From a checkpoint of a small transformer trained on Wikipedia.
Size: width 320, 5 heads of 64, vocabulary 2048, 20.5M parameters.
Architecture: LayerNorm before each block, biases.
Training: a variant of Adam for these matrices, 568M tokens.
MLP neurons of a small language model. Each row is named by its layer, matrix (up: input weights) and neuron, and shows model dimensions 32-159. Each number is 500 + 25 x the weight over its row's rms, rounded and kept within 0 to 999. Numbers have three digits each.
After each neuron's rows, "fires on" lists the tokens most often at its 100 highest values on Wikipedia text that the model never trained on; "fires after" lists the tokens most often just before its 100 highest values on Wikipedia text that the model never trained on.

L9.up985:517517512498465501497515457484493488516520463467523514518486505496548501426493469505484517487509529499493545538502507544529501528509470522534511527520495517507515499544536481477513509510497494540531536461547534535502450507477507502492462487519494478478482495476549464490471515512517481482480483521496516520489482510460515497512516502421545519522466476498482466544533517486497489473484
fires on: "bu", "gg", "al", "il", "val", "op"
fires after: "ri", "s", " tri", " Ri"

L6.up78:485487476504530520513458443473489510491497550478543514499528492547510519499497498519497537539524505526507492514497511502473555489529466522471504478526469478455476461475516531483514507477481487530500501529524529518496496492503483491484468420495487525524516492492474528471520469497533523482520526439441524499502528517477487465516487505529494540472507493492491484545498499512503483555478
fires on: "t", "ong", "p", "pen", "f", "rom"
fires after: " O", " U", " L", " For", " F"

L9.up409:552534497507495505468493513491536502514479540489494508469543508486486536497484492486448517520507504533472514540491511540517493486486471489502465484503533517511494510487524514518484515499442496499509482510463500554520470500418494491515500482477502514521455468469532489507501485521472543543544477509504489468501547537468458515505500526519502508492483475507530491508544488513468457540510
fires on: "==", "ir", " an"
fires after: "\n", " The"

L9.up903:517559503516500489489513504516502474531499479514497520447517498483503507464537521532520539513460501484484500473465515503482508458493517497489473449507504523505513495538474466501544504526505497542496515518522516506523490494517489474510517485537480502507450547491491449496523502487465513516538540470441519558493496525496497533528466501465514539476524484505518464494511509466487486483486
fires on: "il", "ce", "rm", "ach", "ine", "ity"
fires after: " fa", "ra", "fa", " Ra", "un", "ro"

L6.up769:499532510507510511514452477500490514528511544564478471537494496485514478501493542493459526536479480502514478529488494491521495557459465512490475475508486492502449522499554507468470527501473505512493508473505442501517484471455529540519526490485446492508506526426527558499464501509511535525479482461507511463470559539495489468498454537520502537489512493498499501481450495504511505501506
fires on: "d", "p", "f", "n", "ce", "th"
fires after: " in", " to", " In", ",", "er", " on"

L9.up1120:525472449476499474442515492440505485532486532518539501493531473463471472495508500455471521493457475526534520499507498518531515459482507472487488508521516537476450492454532477505523487502507516495500511489503454527500497529495486506508473498463501514499484462480509497481499475505531470557504517475521458474455497529526475512479500532536502504517494493503506468540428499491539501531491
fires on: "er", "her", ".", "ce", "lan"
fires after: " Vi", " V", "c", " U", " A", " ex"

L9.up282:564529489544505493503473518514541476499518520482491477488550515481490533497513474482466496540506537523473537493508500524526504503466489480501488513493534504539511504469506464544481531492468503508489497458480486556481459512462495449558536489510529507544494474477505482504488476527462559530544502492503475450518557502478458523509544548513492514515522453525521508482527478493508478536505
fires on: "s", "=="
fires after: "'", "\n"

L7.up425:496479478504524467494472537495524487524488513508479491487512512514525497506519481489470561496504450504541472565507522504519514481442476529516478490501471479558542503484517507514501484523468507527494502513495482499489489511482492509517505509504496518530514479466558525489508489516490496532510493503506515455474543536513485485506463543502527505493495497499486561494468511527502478463504
fires on: "n", "e", " |", "and", "et"
fires after: " ", " An", " (", "A", " at", " the"

L7.up794:502492512506508516485525494462524513468457523445531483498522486532515497427518514473500512534518532516511518518443495516489480493449494502502533483508499464510489472503548486498498483508495495519507495501527493495484509499507503523471490483503503461483543428499516496493447492528479527528501505487571482501454509521497513480493548508518484504506550504505486505515492514514494508518468
fires on: "li", "la", "i", "ly", "er", "el"
fires after: " C", " c", " ", " F", " high"

L6.up457:480523475484547495465485495492460522544467537500510523485531535516465509426485475527492562515475482502510525527471457518464521505489493505532501490515479496484497470549485491494493488495511515499499487525502481458500483500493453489476563493502471488509505520529492475477490466525509483512505481507475487533509520548496471482520499532510484512511557498476497512516460482536527479522502
fires on: "la", "le", "el", "e", "l", "t"
fires after: " O", " F", " V", " Wal"

L4.up586:510511454488521461530508497500486489524489483466523485488466490494525483537494465504451481500499464505447519533467479489531511513487528518522525486499505462523503485498477498521517513508481480461511524485538431476502476462476496537500503514480462490516519473490531537461486498468542510502462485491560523486422526522425500506499532520486468528461497504497512495498502521497476485490478
fires on: " 17", "|---|---|", "bert", " December", " 18"
fires after: " |", "\n", ":", "-"

L9.up388:530522496527520493524507458529548543479552495500494515500541483525463520534475483448439522522490498534503502511476514519520519471488485495535489480509544474473491513520472508501504526518466527491481454494497457531462499494476482434523484469486461513546497472485510474469499461530495507510539492491538459500507534495455500505572505526487479523480502483498547519498498481524464459533485
fires on: "==", "bu", "tra", "-", "ar"
fires after: "\n", " con", "tri", "-", "ri"

L9.up766:519533482459481446511452493495460486504532477510491516489512494485477478535523487487485513553449503534493496462527478507469512491491515528521493507508485503491506498539498502517495496537449464480504495459513510490500436494486490514536530501479474496500485531513460499514518499463496514484532502517478451496494511507482469492551494534494473474514524489478489496482477492525523533541518
fires on: "s", "ur", "la", "re", "en"
fires after: "at", " song", " Mont", " Wal", " game", " Lo"

L6.up1197:513512513484438488506467528493522515517494535504493465493483513511478510462510460498465481497523529518462588481482524487505445501495494499526480499493470462485513511493463542494555464540486506477515506473516486522504479489502510512479527538497522473501492483489559539496466503514498559507493476476467510511482501502509494487505511497502459533485517497501509518542533512489505498511477
fires on: "is", "n", "th", "al", "id", "ell"
fires after: "s", " an", " An", "an", " dis"